Weights of a small GPT-style language model, trained from scratch on English Wikipedia: vocabulary 8192.
MLP neurons of a small language model. Each row is named by its layer, matrix (up: input weights) and neuron, and shows model dimensions 80-271. Each number is 500 + 25 x the weight over its row's rms, rounded and kept within 0 to 999. Numbers have three digits each.
After each neuron's rows, "fires in" lists the words (lower case) most often at its 100 highest values on Wikipedia text that the model never trained on.

L4.up2041:517494503560515490477522530504473527517462500500503534493492487499523482535508506487447495461476507512501528496523488514521527513489503488509550476491484486489455511506490474497533481528525537503475486493483515479523537437514477465455520495473476508539512470490487517523505497478476518503497504503493484514483527502521529541499494488494458509494528527522472489495446536514487507491517477497499499439482487478528503522475505477493526496504482548491496518453468516446536505478519463520495526480515535455484512526444541508489494507445509480509528569522503526490504510539511507477
fires in: "year", "called", "of", "used", "date", "went"

L8.up1983:504462459466495471514507532471466510483476501490504485503515497483481497492507470515483446487496501498522507480439526536472498443554507475538528517497474503502504495514507495496484517473504478496467525452507547521493517528458526518496543480479528488474474470479518481480467522552529467500500535515513485498528471520463538533540503524475497499497455523484526474485585515470459491546492490508511550508503509504536522466518525516503493498481466485529472528518517484472456476494501493482519457455484510472437499462498516465499478511500487476530494513462500482516490533502490520541
fires in: "an"

L8.up2097:517506489479510451490506480485494495486473506536530506464471497523484476524520491485515505483529458512473485466525536493502489503497493504524494474472458512475524549494444525542545484496465540494494488518507503486501519452479449477536480453530546529504461470474495490479478501526510504517505479534483504515468498496492470525479491462508443491492464515520485524498524465514470487471523488496518506533534513528519537530513476500541529518499478500558496494478478533469471479474480490469481497509483486500480455465512516538464439539491506512508497513478524479487477504482536464486
fires in: "an"

L8.up1709:486518490566501487531522486422563539538491496470467515490500493552515502481525553507474495470472537565516528478471470517521519517498538487485496506489500529480515478490523516477525521498501479501480527494500505451512472485484511521492515501488518515496496506476460486504564500543526492507455517498494486459495522517451515544517531486491530469484523535470508494442470510469511533534460497512523499524477513503543481498496482508485482496476473515523476505491519496486490490550462510488496506473482494541473460498497547541524491521509447490519530467497464421506457555501482454496
fires in: "of", "his", "for", "its"

L4.up1809:503457475524515442478513522466522488484475476497510492549526469513485511500512486548470467511455519511459508514483500491542473479511496518506501537442512519495549494493543513507527550492472519492497513517525485500480507499503500487498545498503479473472449514476491485463475445511512453531515483523475450509503485478479509552520511498486478512466482529508465578474492509518477506514478504466473537472510558516498569486479518484502473485500537509460536533468475456514527530503516495540527497473496464475461471475485519505503523513507475504518496476475480508513523520471531455501
fires in: "before", "off", "then", "next", "won"

L4.up1272:471473483516488478525537518502505508487480497477535484490505515562473511534530508531566483527504542543499528472522521494480474519498504470505475483511533489475482495469552518524439492464492487461514480513520515518478502477462496521454511506480527546474501473504517538550514498545527541471487507479516470520508497476474494472490488510525487476496489499475533432499508488484491536523476461482528490490451532518506520498534513495523531510498502497501458484487532470476484474469513465471538508508500480492513481471503499496494478505494566466477534511484486509544491500539465488523
fires in: "can", "during", "together", "its"

L4.up1130:483502509486479487487513518489493498484480521497504480513544487459472525531490482499486498509470498480515522549497494459535468509473551505514502500548476477493509466511502471485482526526534482486525464525491498542535506492561515481456508498479511495475526479496470469521432508491527504530524519509494509484526515488483550496509516507476509495489493508518504496523486519496519500519450504482460536520495476510539539479490524497486548509520457510473505468536505514506536497509508495493533469534511451492504520511481523467499474518470504464503522481525532507452472468479512478553
fires in: "california", "henry", "george", "highway", "as", "john"

L8.up532:545503501499547527521506508522475540475497496481524487492497484497469460492476479517517536465491494517503485476523513497481492484505505491505456532521473498505474466457529510495529422529514530471505492476511504522467520491526526463509495458501554483469463484492489532484487531527524520522510479535530533524522505455467481524484555463498479499517459473507510498529475507492493504474546510521514477505505511508461511486512520515531568474507518493465503451505495514493494473509463509499481450516527520467499485498478517486484507516489478506483538415518502511497462487484482508504
fires in: "other", "i", "some", "many", "prominent"

L8.up913:491482480477492499513513503481493474481525491477509480513467485503465522472495542501511504491516572464524518552533505487503515514487518509481491464504462530501485477449518497460502526501473521530440515477514546511471472499487485540501519498500539490528469531483497484483540459481504480476506513521469470522506490488502500522487485488513502513489473525509487514533509510486476495500510500530525508509437504429516498550442493485487538507516524496513519510491460522498519474501501511498505503531539533491484486481527517485483511510464456545538509477487502445514491531536491501500
fires in: "a", "had", "not", "3"